Weights of a small GPT-style language model, trained from scratch on English Wikipedia: 12 heads of 32, LayerNorm before each block.
MLP neurons of a small language model. Each row is named by its layer, matrix (up: input weights) and neuron, and shows model dimensions 32-287. Each number is 128 + 24 x the weight over its row's rms, rounded and kept within 0 to 255. Numbers have three digits each.
After each neuron's rows, "fires on" lists the tokens most often at its 100 highest values on Wikipedia text that the model never trained on.

L4.up1435:122103118143107115111121136112144056122124108122149133084095110134117099120154140108138104105118125158171141084121170111116128111140133123144127120149090137171134097126116137166181135129129129112140113116100114120141137086153163151103139195150109153126117134145156118158105106128102137110143130118118121123147131134146158159148147118166144125126129153153138092139145105164106181098133114151180125122088122137141148158120133088163111080083168137147083123122113146100115128120115166093118178121153090148144161150136119111131126151144158160180109172126138158072105114161142152151149151087157116160121164131186107153087150150157138100106125157138147139147121130120052129165112144110101132096128105122133124113117119086136091120125122123154144084111125109113088149102127146
fires on: " (", " |", " \"", " on", " a", " before"

L6.up452:143138125135085139128158106138139176154108164106141160102092127114117131128107131171105117102105165146119120139157137140138079101147138123159145152097139132116118110154132111175090133157134100124149136154104157110111136142182123138157115153137152174104118131114146121120110141119133138123155149106169134132098190131099109109131104114138114103124132123163144129104131137099095116143167099098133157128118113116131142151111112139154091113051115165132115061115161163131116105141122118142118101097103037158076133120123147132136128138130158127110122110113124133121138136124124190157152132096116121150107119138163092142157106136126116153113136155114138085152134132116118097115125120123110120158124124151133147124117146114104128146165085134142102148114135154124115121112154126
fires on: ",", " of", " with"

L7.up185:102130144067114203094170082125164136152132109123142131118171122101116124130138157105166148122154137139172130117131086172134140114129138118109107104110096098118138113113144144129149117122138145132130137144082144130124112125166169168089121113133125152147175120109139139098134087135089125157173173114107122098181126105132156111142107146165091121123128131122124127168145162081096135159141128136105127107129107181102079106130101141160133122120115113143106110121147127108094126109102175077121146129163123125128116146130112104114109136132095161129173123161099119130157127166124150126091119109195131142173136133123135122098138128149176124148137146108161102146080102118136130100120170115119065166147175158126109128176104101105100126134107144105145142135128148104129125112147093
fires on: " 4", " 3", " 15", " 12", " 13", "."

L6.up1501:138119127152142173150131168135141141128122103159125136103110117137120068182119149113093122141113150104120081176124137102118135123126131130121110112166092076113158113149135124133153117107104080169098120099141136124132126119190155139099146103152185133120094117154065139111109119139134108092135148148169141132146123087138141122127123115090150174100162147138100111100111182122075139100151129122133148154154079081134124108144154100136137129126161156110131131138131124109141124131102135180095170144111092142110148142123110095141141128124089122124125175162137104170092154138157149139138121112124115159159110164127120142071154177132175091121137140136131138094085088125111123169113103148116129118125159119130116145133149107133116091132096117108129134110099119153136127143131151
fires on: "|", " to", ":", "-", " |"

L6.up104:076153109143121114147139123096136118139138106136097119140121172120136108114122104118149087106128160128166099115123146122163124120119088140080136114104113114127199155120140120132160146089130144106155134101141177153137109122124092162114107097165126124086142134136146133148117121159100129160154166146112154160109154141138131144083154075160150187081140119139124153170150124113103172128107125128109133096124125165166136132131124083109095081136138139134124118109119122156085136176128129106111179108105145146120075119132162124064101138145141119107139162173152127179115061086124129113115137129113148140113126124106149128139152158186147136169128194106149082119117125153151131108101165121117163116154118122071127146137137155106113113168101138126147113119118155132116088123119127
fires on: " of", ".", " |", ",", "\""

L4.up283:087113108131106119146132181119112131084073128152116129142104074131174117155153138106149105111110087165160121107150118146126137125137125156128129104120100107166119117173129142093161090101161125147151110103151157105135129143150149124106096137151151141133128136131132147099096163168129118123121149105157125136134179132132120201165143123137143135146112143146123134123110112117121116141104131120134117106137101093150130114119182110131101186142095126157120113102128129122127094129082113161139153106137133116099113140159126107113089157138126150122150151174132158170142078165118140116172135136103157103156119168115086178138122140096138176145135155182142087118106146139145100131118135086166138097142135109132100114142121158091151123138124120100126179094103163107168103103099098
fires on: " time", "-", ",", " way", " she"

L4.up110:188106076086127110153147077104133138140115086097134155147133097134141146139112118118102132122127107118089163113141144124135116097128116123086146125120123110114113154155125123089119148114129111104127161108152171111118125160115148147110110142155160183137134130129108116114163144131111134144154162147089138158165093149127113170082123118132142065124070082092133091119075093111151147117114114140167116171107102093122104106141066139134112112109133132178086140130138129103126084134165157137143121134101120157161133126099143114143109090147148121151195137170117120116135117132143134142180122116141135130134102087145153119154124142110144176128100114084136129151113077147149059124123122110142097067107176149101133129159098109119119144149106139190139133115122126107180113144115149
fires on: "-", "s", "n", "de"

L4.up1376:124075095110093092151131176123126122153123104103111140145166113181121125116109105123184148131130147167105141123143143149130096128136154108118136106118142061109161124145091162122155155167138162130094127085145159138121130121175102093147123091076105157094167125103143120140140118111141161118131089147080092125141143177101144149129117130153161148141136162124147094102130099150108115134147172173154130080111117114145106147101101155134114115128175112090144114158083130101153120127155141128124114140153143126096113123165130148119129128123144092116117124121144142109158146157168153157127133140127146102137126133142118113110100168134119151129144173131076158125157140146104124115122150124099127127139145135130096158148084100131136160085128107127104121118102139130162131134104086
fires on: "s", "-", "t", "b", "p", "g"

L7.up581:121113143149133083103124126098119118168153135118139132154101119109130090109145076107125112076117134145142087146158151147123083133144127120126116116097137114119136126138128126129134136117167173119150145134124156136151136103146164135123117107117127168137116109110157135155134112112122126164134121143152134129118134153113094114093109128058158144173121168105111170152138134082107100111101112144083116117133116102140189115132085105128093151119117134127102126158143180122115141141116140154110097105130132105125100164117119121169104142051120162171168163145145172127131149135110151116126102104123098163125118126112138145167141148091146099152114161083113132135109117133159134147134088129108134128083143164138129147151152161157182107127098128129142109157165148116115172089130139
fires on: " as", ",", " including", " to", " were", " for"

L6.up1385:146133108139141133127146140156090167138131132130186122145152112127123098146168142099104196110132153161135148096149155131116162090123151115100137175124132097175140143135112103126143097075120122114143142137100142130153171140156153111103147123135133135173130101104112155128131170130115146111107101094130118134132129149077067172148166089102088136137135073126154166111108143117115151094174125091137134167118109136104155160145128104159156153164133137130206141102129131133143148181093108160123097142168145141090147103138131106127107131132106067151114109103098142141120121160114116118112083107163086169138084119125162127144134111118121134117142113115086127115123145108104058118163130168143141137111130114117121137137150132116149166146151121123112124130129147104143097207122140
fires on: ",", " and", " most", "to", "ly"

L4.up470:125113190144137075097134124137122125135104138125086094107077115182132129154128156133081097158089143114127091109135119142151132130123106132093142170083135117138107120106108081136145114120140149146127106158119104171115121121123147125140101184101130143100142128125146105089092119140183117171081115126140134137090131136110123105145083115140151139174135130126149079156098146133143122147163102115118116157137135115156117151137158145114149074135099102144081130134084145147111125118096127152061122157127146147112110105138140153126122098115125093142174085121137085133089118171101141117097100147113120122112100124148135147100162147123153089137134112118118127136121153159127149105100124145157167104131164137139142131119141125107141149151136125144141115164156119165120116130140179
fires on: "s", "'", " in", "1"

L6.up1164:162150110134124135172137140139086151118138112127177136101132112103141113153144116132132114127126141154145146113108144130114123121146124164106162114125177132106126121166107136122113161130103130172114171127128137094143163144159124137141161135087090107177168074122101104100058114110100141091127088140109153130126127108148120101142192098119130112118149130099119155178081149115136151110103127163118110130104130112134140152112055157110141097148095110151139119122135149129154124110151112145161138164128147150125153123114100124135097130121093131098184119154119118161184135156103119144158110143107134120096099136142145133158167097146153156120118112172166129066130143095161137153111141148103079105147126145109106134154114139143142129119143127160178145141140162117095179154144113
fires on: " and", " or", ",", "s", " two"

L6.up1315:140160130112126115150127126122128079130148110142113149143153129148115168118110106127123110140122131132171124130142144125219102114079149158089048121118120179184146133129134129118134106125108090090136121122134158119124090081156102150138101136105154089151117105167140158114099143166108131137133087169119093090119122117095085162138112125163164160149121135084149151142139129125117118102094112157097123091165097155141125193134151105118134120145135176132125130120121133118093176121087108149177134083103153121122082119145137097091151151087116115129119137119160143155084130090136085162128133095154107120131092100139151130096149128159099100125160139162112090113142110118135148127150135144136178117123142121136112147140136152138180112114100124140141142117101155105141150106114123
fires on: " \"", " –", "-", " de", " i"

L7.up1456:155091180132105163163090096124106106147140154121107039148150128126130114103103103111142143101121161165165115120131111119178092144158169101138133100153099093097100126155081109091135144104144110097124137120110180142156122104149148129142139120145128142145123108152130158105122161191146159125123147150130101128157122120176120116134147104105153102140088193134187160105113114145135132107095108096130100080142114126144145124115109114148143138108099132132151136127141169121139129119109146117073122103174137131139118130107172135142102119124076128149135145115097135135114115093076126144110155129144088124161143139083141161138124141122128117120149130146131116090132075130128175147161141153087133129098141119122096151150147167156122094114123088101081149133189175079098112109094103
fires on: ",", " of", " to"

L6.up1160:160123134100101137167124119130112096116096132161110138112160108143137127107127146095147127136094130142138104183134100145130075108151149107126110133132120136110123112149098123149145118127168131084142101139150110098154149137147092147104142159119154152118124166119125136141157115107107187153092130129105097125119084067163065167124103118110143149114123144139103117120173156114139126113087128103181098167148162105096126146160145109150123070117119165141124131121165120100167149093132124121116147126098109147131120111111158087110135114137114123085146120175136159157127120136138124138129172100118139122133113105097111118149154138157137141136142161172087126109120161146098132133141134163138123146148089117105089166117135092070138077131122102165143106109102093109126095094112128
fires on: " in", " of", "in"

L4.up1445:113100153133137104129201121146122155129076137142119122124117104149109158130108133146117136126151112101133127128115124134186112090095096149085137113105100155155129114150122133121134115147128135167118133145099157122073138119101114130167115179154158132111154107118119109100133117103099173117126135121120118116121134172166123176118123157136147118135146126119131081163100131104097138110142114150088095140143124136121112135095138128129093119139122147140084140159113124177134108153089130104100165169145146143093132127133066116161154135172165076105096104169100111167088156128130133136100120163177076162129131152091137120170114109120170143137134130143120112101089057133098164099115097119135124111109129119129121104132136157156172128081138133139144133155103103163146121127149144
fires on: " of", " |", " with", " War", " (", "'"

L6.up840:104120125130120148134130150127102112145167143075141132155072105133120137111109113092154154111135141107145141128106093114094095140142135130145126139116118147114170134098120116088110142156125109158171132147172134114117146118134140121109175164163088163136120126092107136129102110118158130133170115091086171142111105165154129103167131150123117117170127115184109101147089079107172152114065089152159172095119124159129122107134124189127122150136139126149139075124120175132116117108093125144123158140115100124086139112129093093141163144138119108134126117116150153140113128153141094122134117136099102157130104110121141165155122140131167132149175127129166107146118190103153109116134104172155089133145133120125106119166163139142164110129111141128158121131152113149133143140100136
fires on: "s", " of", " a", " its", ","

L6.up250:131147127121117096142129170159102144144148155122119120127098132145160136155122092167081129140128081137167123097090155151080149113111120097149111140123080145131141075141118095125134114165148182107125144136103134141105117109114141118142130152103144123121157137077109160109074121101131132135116149090071087148139116098148128090091099181124082140114134133112094115128133132142125145121111092167097123124158165089089121140160096138128122129094136106143123096118103129135101131111159142178085124149137136140095158085116161168102155106144138134107127161160119114136138112126123124138154101145153106138158147122080109169120133087147118155155158088132149125110116127101181116131143105131110141132108129143152112110160151103111129122145150113103137151103129119125109124130131134
fires on: " was", " and", " has", "s", ",", " its"

L7.up73:088143131143164121146168164140179120126156138117134108125131131119099105168135104077111114130146145102108129121130116143140107127080151090120100091136126151143146129118109144198168141122137113178151158168108136120093137118116102143110121101140125130116140122145129098100181160170124088150137167134134091132148175109124169099127075115169142133146137127169099131136148100152135151115101139122135162128151175108139089139141135077156095140117092117115144150140135098125106114146134111102123135137139139134133131115134128141157130170096155062070163109159125133110129071102115099158118129112198107110146091125149115114104164137148107134106128128169091079140126093147126139140182134147123129119154105131133110099129138116155105149131080141119133161142130107107121092105147157
fires on: ".", " US", ",", " 3", " King"

L6.up1314:134172129131098137160132094109164147134106168146130128127069099126096149134123140094102159148070136148129090121110102134135150138131140135123107092134152094152125148108113139120143164091111096088134143131137127115096153123111114167161145142114104117110127146143111144126107113093129222151119161165168164130154140133143143180124145171133142103157158143125131160091097112120125095107083090129088107111140119125110125116140157136139129137143098136115098134206114140144123129146057141123130143108128105174153080101108162135113169122120138105117133106149115106100115093104117124104133152103178115120143132089096151133103095132125081108137111134135117102139126106124146166148137129091135092150132119109132070105169131144150131095130124114152136149124159137139141138124136138
fires on: ",", " which", " |"

L6.up319:114166070139157139132152116098154094115114117128159113156128142125140123157084148133139082095126096100146135137115120158147125134103150095103111127109120125134120119157117152115141126141193148124094146134122126159152115067146166161140128146105096117170125155141145116145073112136091114127113170148169091103116092126178125129125106135146126143134100144116112101100170126125105119091139125145106080168117169100180111080129171166136130104144150158150077101111121116158126094117220115126141147162095067129130113108110156127121139138167119176138159175137123140134144121107114126116158120097147138121082178123073125107129145130133139153137104127117151095106118116098150112124141094129123130122129120125125101133115142127080160127114155120155086121121078093119118112139124140
fires on: " and", ",", " |", " Duncan", " was"

L6.up178:109141116103102135146137152064165130088166082130145084133135142164082137111142102104098099142105124162141139123134106121141116154136127146120135145122105139101100093094123197086129118147139105105144154108115096086120118111085091121100086123120145127105122169135197126113129110153090183167212162129108113168116166149157117140141110150128146156150146097130138148120147137141121133134117156071075108114132123126201178106120149146127109110145130106147149101099132123144120074164146098095093122121116091112130130139143142131112127130085135119128126106134141081151136128150098096136102159110153115142073127160071175141111102128137096144198121162103137109090160146125120137115119127142127174122118167128147115175119124148111117096150150108134159129178127150133116084158132087
fires on: ",", " to", " that", " |", " by", " with"

L6.up790:082109145131123114118144093085096137129118131134148093124135163124107117141144148126147151157138109160146102126145086162111181122132127111093136126099119161138140088109147146140154141103152136158120100142142107144153124159109144161153153139149096153099160160153142114136155117171185121100122127111087106139137137121115175113115105128126142106148175142157133119107139137164127126194110106137156116129092144133120105141128109106118123112096103121088083098096094098157104130171127105101146150094162121171128125117129149108105120106191175165188125128140111151131123085139171122166110140117129137141159132141078115150092140171146139140125108119120092107115143113130107140144150124106120111160117144169102115151150139118144114088135121120101152154139134115122106178093163085
fires on: "-", " an", "'", " |", ".", " 1987"

L4.up6:130146162127123137104167113162067155094105156138129086119119131115103098105104152136120172152108136106116155139153113172132135103156116114095115122132135103140138130141131184161135153137148174157100127143149088139159134151156142133160111119123141158132176100156152131133150152082137162146085158169123108140136140084127117130113167139132158120178120145154104086155165118125193106142145100136142124171096134134136136105130090165143127165121174165163134127153126159131131130129097114121134115104129115094087152085148132108107101114138101146098106092109141136155123086088107129157124187104141132120146123132097127124099116109135088132130157178120108143122138089116147097105124154099166132129085117102123092110109105159102152123149135124104150132106105170166112152121132133
fires on: "in", "-", "i", "al"

L6.up259:159141111143132132119138126135115122100138117111138113089125145094118112076163143108085099113115166150167138154131107156185129107159131141121124155131127135143085142128164115125101106101117157122122146189102145153145146148138102145127139119143118136147162155163122169123137107152064135182133139122132113177118134112158144117103154143141111154134102158169152122146160108129139142120115126136178137153154112122114162103141137155128130147120116155086134138138162139119123151122133084170171103100143100129108113110136128130094076101123137122176129120125101118127080133097101116131088159126148119059136096148160140142103119111108100120135149165115126131142113122101149118152113152125141116100104143075108120151143161126127133089164095119137075121074114089115141072119101112
fires on: ",", "),", " (", " of", " the", " |"

L4.up144:167170146101093116165108143134119135117160137166092148151120139175105136147131094127117144120101124139103156130112130145123147131074157094111139148088132116078152115146106137128157106158095123122113130140140128134074107139133122149141133159106128154155093126104111127159090130183150141142064145091127119119147146135145130133138137171137111136107123129134122088115100171148153107080146121118134123163106128109123122185112128135123154109118121124151111122087157118131108135139097158164147138120126135106131149106114125116124181181166083139108156069116178118165086097108101115123130153118119133131104091089119135171147063092080142082131126134126134099165081111164119127113138114127129132158150133130154123174159133132152134106131140115144138097134127170106144122157105110
fires on: " of", ".", "'", "S", "s"

L6.up350:168159113150151127133114135133166120092141141123067126133096111129117142171119102121150133127114106123112076101149128124113154120087114185069134108054204102146097142131158141121141095120104149134108141149121160149156138127113144158095140130124142093093081109171123106121125115137143150141118150130177171092091144131096099113135087119148103135147130139151117092119119141094098149144112144142100115145159094089171109124132147125156168143118165113134106130164127202129171106117097162105121125127116114112126086101121118161115161144120083162139124136129114118084144117137115129139139130123126142142131110182089070141116150125128091131162124176114109107132117142138140085153104114143078115143137128119115111122100105174179105128140116141171126145127167100151152109090102155
fires on: " was", ",", " took", "z", " were"

L7.up785:113135143107166152142146125146133094128129114088140104117192143134118120128147126121167109139152116118134137162110123158121122156182115137131141119136150099162126131094103118119123136154161109119139156117106129140119113136145107114162133116119182140147125145157181135124084122098140138136132135114135086147110109142140141106150123134108121123103080150141065106162132145125080163122160111120127103144077168144127177115128127105157079161113138121149150166127107084145072148131156109083158109125156121135146126142124135107115138154087102135124093138117123136100109108143136134113101142142125166149117146124154140155142116177120116089112120167091115126146131106139161129090144173102131084075116152055089141131147142124134102089121128143153141119181117153105161148139154110
fires on: " who", ",", " then", " that", "s"

L7.up766:109149132126141185109185115164135087143138135125139099170111093167137090142122140152123103108137146138137148121143108145134146175131101123109133149086128096133103119119127121116131175124142142119148129133166135124156102149138128122121127161141174160128105150168190117134105109088092153143112141144126124130147151112134095143162090135124127136096123122136081151128037119103114101133105111129105097098113145115095134177132110113114085169152153146113123121139110123161098188102141160127151108078118153154110129160147124089154142108069127089118100109149122137095137107198118112117092091151146123105110128101116142160118169154090118149139107090130143121130162121113123131088126151169146118101108134145180114134127153121155119131132118167148116105147156119117146173094118115
fires on: ",", " It", "s", "e"

L7.up717:127124138143101132106130094169145083169163104169155090103142155111103130145108119092133158102147125110137118138106153114134159151108129122104115108160146103140194088145161122136116098091146155146146092134121098137139149153134141110151140141118149124133125124142122124150131124122134156123124173112147176116120113145170072136113123102144127095151123162171103197168097148091128120134100134134076126089120130145144128160153107099131103144144173137145131108140125130111150132121122137108133139108119160143118085107124140140150134161095123128127111115107096142155097097127164146126118142142146141083113141109084149127139092173136148106089101097149103101148193148125122135122135125147141134057156134120172080164157142105176150113157078063122112152158118123136145137142165133
fires on: " of", " in", " called", " series", ":"

L6.up127:120128158092122158161146109131124119118094095133131139126115097101143098156108127125099145120134140160132117165119111081126127128118126127112086132087130161153119107159154152117156125135170130097211133142105142118091111145156162135164132113111162154132146076129158143134121158105123169059120148121130151090144098175121117111122114123140100139145084137078121122105162107110116092098140089098109172101100108132101170147157125122150118134113095180105111100092148143114073184169112141106088125148141110134137087118102149156177107129137138092149117147115159103119119078117128120126101140097144114159102130137121156114144145122123146159079158136131130128152141146128091122145141117189130176105136121174115145127158153148117168156132120141136118128117090166129125120146160115
fires on: ",", " at", " in", " on", " from", "ed"

L4.up1409:108145132130130135175110129168121166116153136154110147121156155157099157131128123116187143132136150114136159079104144142126124175097115121106152152137102124096110129137170122116131094162099121122122112112120178141099110160191181108092134122105109108122111122115139095142128095134109174161162119124113158115115137091103110196117114124145125133104133146141157157079110153121131143100152136162158157124160135123106118123118106138102119140139148149147127112159145104136124131139150129123131101114126131135134119115140141151152109119130119103137133142183115090073109130142104099100099147124146094150154073109127121102123129129159136177132135144120130136146115154119128166164144144093149124143070135154100123131178106150102129148126136106131121137126140107131151139111100116
fires on: " and", "t", "-", ";", "al"

L6.up221:117103153095118114127142119101112135161136125107136153147119137149105112139177129142145156086158150152140118122187169109156106115153133179114157082145100129188126149137167104109152123095139112124100168154123180144130132133139083143144154142142138116162101117142132140118101138155109115074120141146132090143109130131104166120111148115135117092138131117152140139138141130143151111111110128122165140115129127149140125141148150161122114187146071144123131169109147138135135144151127151140164128134118136132104103153085129141083095149111135093142148139154110157154176086101126093119105120135152089144145128093105130159135157103110121115107092115165145132101110123102102135158126111140128117115138145082157110165155153103109150106108112137142133137111111128100096206087161136
fires on: " (", " the", "-"

L7.up1522:136143110166107110145104136141118130161135162149108129136160133160091186155122150094108147145090173124114156129130127107124146124039132142149102095121191140118154086111104094145160099124077092101149140103121129132122119122148118140154152143149122079125155103095135101116087129097122123100172151112130143108137176160119101175133131123134149123153135121094147149163106097146102136111118145135133143147164109122132141132147116145080107139115092127144080143069114138174170111117107127124137121134111101151145102115148150117095162139134135112138140087107116117118140121143116099125108123135170113083141151136170107166113118118140150143149161092082170120179107168128124142138141132082130103172135112133108080132144126120130102162171096084108148109118119117128139158115120147
fires on: " and", " of", " for", ",", " in"

L4.up1316:117136121113130151130142152118168130115091185138124129169126087143137105107133129141120132122153153126140158117115154103097157101132148143146117079110108126109126121129165137119111182162133135112186112122126108118120175122164116099096087130171115146109165124176105112091134154134107143118145108115163141113070156130140111105145144143110124130138112143116099161134160106112091152096142135095150141178102106136132142155154100163187103134107161143207118143121136133136133122119084141148162106159103094096128131165121123143130162065084149129152137135108126120140126143115114132082120124114169108133131071126090145147130144116127132143112123154107153106145143127106094132131133153126158145102131151094054175128102132120129168174110152134120118123154182104143141096142098115
fires on: " ", " and", ",", " \"", " D"

L7.up1093:146137135092123164139142137123138102142173115122123133135146140121138137125127171107115178128087133108132113156141146144116116077107121118116080109104163142130109117116149115135126139166117148117129137092101100137133159142142116086112127135134156113071140093134150141178119123109132129096104105148150133124137113139197149098114113128145090125118144140131110144097122105121107125148150134109110144171115156129143104119129098131106099125061110117146098118113122116099100133160113137153142134071110170176112183116116124090143152140091133138102093139136126129117087148130112128097131103127171091152143141161111149131123124119104137154167131126134135138152111121109175157132109141158135183121080105154144091134130128126164122147174081105071092097109074126148145147109134142
fires on: " to", "ly", " an", " in", " his", ":"

L6.up1003:161123085187126143168122130159134132132124147145126148124157116137164166161148123134110157134148119130112102134122146168077100129111153118095111087087124102101110113196147086132139138142113114101138150162116124128158097126111114116117134110103136154105159138107102179120110119173116113130161135133135137105123154097132085107147098102090096099164148137137109140120132134159135114125134151121144144161152161177072163136112093098109162153168135115070131126135130129127161143157079107115161117105143131203091123130134098112124120141102131094072115140134090097131125130111137156149115156108150122118137100103103131171084135147166109141117111111086101122132130088181112140120154128175115117122138119096098127150135148141129128151168144120098137161164115136107129152176156141
fires on: " and", ",", " most"

L6.up1387:138112115122143101157142170090082147157112090140144153154163124132081127140127171138118123156128108113160110170126115131108105081116114136130134148112134166135175177124149122119172137107104140165144127119128156137101097106126136139091130136125157151138161069152123100119158096132160078128119105092130156155112147108102138079156094136131125116129200124151115149103099157136146159106167114144115084108095112102139092169132105142138109155139106122145129126120098122090122135132151103094132140118125101159117105127095130103087143164129147146106127114104126122112126130146147166092123150085136127140107114139142134111113131139112159113100159131134145132157117141144138071103142098162104112098106105148124141120113151099091150149131145124128141117112109111115139153133142148
fires on: " |", ".", " to", " Game"

L7.up441:123143181079120116118135147117134135143126137128132105081086141139096169116150113122144133095098155109114128127111117083154129134086162113137150155073113151115188130118158155109128095130088175123107113154148117116173118150177098126112119114115133142138095169140109122134097141118159079131102104142116122125145177123139139132136144126172112121155178162118134066130127100094182128142135111129137108105103104129148155125122154117066129139147109130127179101113149109102113112108140128123146121143147168175136103140116104160078148151113102122113091114098115127120126117160129170105124137112144131130132093129126153180144135149122142154124089109114145101134109132103150111097134154162141164156119097119078142159154148089116088135154144101108131133126141166120106125143123094
fires on: "'", " the", "s", " her"

L4.up830:105126127123086145126143098112138143117100109144123147131121114124070167111107132099115145105091162131165103079091161162129137099106098173143161124143122102139132127125146175103152155107113103099120111137191131177118132126127095089127130086105169090078120138115085108142110094136125156168113086110164105153076092169155133125145152135129097106160110128160124091092127158133141106128116103124131084161147122156130141142093152114124103091148167178148123110145122126142132116105183090109128141143080115128165099148104089085097104076149120124124134125112142157110124174158113127135087126145105117060095116142130119127112120093112137103110118129136075082131095127108106138115150157149103159156179093115126117123106126109127136109172104131181156134142122120110123121127181111
fires on: " of", " at", " /", " second", " more", " third"

L6.up661:162180163159130159123149156112116149128123116164161172164085119166097105157121120103153086146119157150186103120160070125180136126148069184147137111094125143124151103099170096136134117119097138170145161175127121117086104102119136109076146107142149142105135127111099119086122114109132140165168104088152133100110190137164118112144092105105125132161109153079114144117130124121085097126122118130133099101120089167122126097124126118123133102127141162125131177105151148137118136135132136109131150114132135148119124106108090131176185153095114130120169140146096161121124132119091156136094170122166154103109128136113133117107156148088118097137152141130130134118161112139130161096089147112130132144115099083126149102132136108134164142100092137094137107145123119126154081131124095
fires on: ".", " song", " single", " |", " album"

L7.up1263:116180104152133100123147143131178144191090142105148111135102115113052156137201131104147114115139153153144097083152135102151109143148146094138150146132156123116100074103139122117127133136118112146137122100116071097138154126140127148117115104159124112175113145142148143159122141124150130144134100082116113094105173178135124110114109168119145157114122127147143141154124101106109139115143150099126140112149102099142131141088132154141135130137094176117118084116120102159121111139120107126151132137132121112147107145114118126094111138139121144129161110098125140128146130135106117067144116148123097147141096192092120109145133165116116104140160131154169156060128132158108146159132151167133152121183168154163145129149091099136139118127124140148124131139088091144106114147098110
fires on: " |", " was", " =", "---|---|---|---|", " the", " is"

L4.up877:155155130133141126077121146107149132107099157147133146124102087130151154086139144106125107150121075087113113121121139114126135127116139081156081090094179122156153078140153118142112074159129127120116097148101150138141129146133118133158112140066148139124115135164116143127120118158159144146098139105137086126117090112104130116142102199103132121168087178133124096106159092172119145125150131101123111143140169146174106141125158147158116096122103131156139157107123162121131156143097124138121136132166153122139140085147148127140151099127146130150148104104114121093145094164127123132112179121106140108138114189161142121123121161132101100156184118140100124144131107118167134111096124116199164110138116115142146107131146116124149137114103138124190098159117133138123095123117130
fires on: ".", "ed", " made", "'", " gave"

L7.up287:107163155136087097122145105148159156122144124097132137122115094126115179140149147150134106096131113149147153130131126095177012126162150166151129138113124125117162099117124142144118121104129155104126100132102136128139132108115146145170127131130142143176123154126132131135112140101097151133168111111159130102134149122102104117080125161124124138161152144103111167118140104140122147129142143114157126113126108117128139093058102120178086151132114108091143126083137135096146121118134116107129165171047122128102070099126154127127154173156156145157114118139139118169122120082113123096099104097148144139103150143136125172146085169181147134131086138138132150104144144103143102114128128156103139124098135131098106115104083147110115141178125143151116157175133112104168096143129146
fires on: " |", " of", " USA", " announced", " under", " by"

L7.up215:112164169130166152134121126082180109131093122125087094126116095117085145121136097120133115120132123114143126097097144129111142122104112158111131087132141110129080096111113100146165152132112103144131104102175130154154112156120093133100132142130145105123159110154115159134136128107169156120112089114136155146138139115115131153138138151106112139088109115105104130100136128112119159145166134126163141144142159117117149137148144100172141108141154142117138139176125123127133149117140158134108167150177126108095151116169104151146115099124121110174110134135113143170150128089185131098123123160156131091122078194137122138136171103117136100143125162082108140146130147112065091169078173144119133128139091129130134115140129108140099108119153144134131107088092100121128148177117134
fires on: " |", " took"

L6.up1126:121084135109107172078141153076195103165122140085139130094121109124099143120162134148152143135140092089122154126141133109140098094134125115098103133115109101143147116103159115112114133137133112147128142131227153116135125140093159141117127167101110160163144135134145142116087155139124147146159109089141135169129127115083117106113104098176149114155117121150096129147118097139136145114089111121102139142085125136148127167140137142107136108087101136105138155143151110098171152140130139124073141100083116135090089171086134140099172101148139154112143106135158159147132130106082159142126163123157095123131140116139113139115146162145117164141194126123160100137127116114102095141091147157172145123139136118115152125137150126143116135114119163154097143135160102144134172097144161
fires on: "\n", " (", "-", "/", " by", "'"

L4.up1120:121137116144119123094140147125149095118133148105154092140081089178115156144130111129148154112103098128137136120139116146132121084116097123106162089161137193168144139128106080071146167118116151099155153180146133141103121139114120154137141141112114157139161149122150144154107103118120132148123124138105162205126138155133166127146136101175159135099126113117095167129099111110090149126158098138127133121129114114087129174157087137119108141131127157115146133134116113171116137132111147136093135110104157094126101092101150132113116137119134108172118099118077114087123158150115099114142163138126101106129091157109098119144119115102116130113138120124086119173144149133141174152083140109095137099138118120111139142148131110118090133109131134118090145159149129090120113151162140
fires on: " and", ",", " or", " |", " de"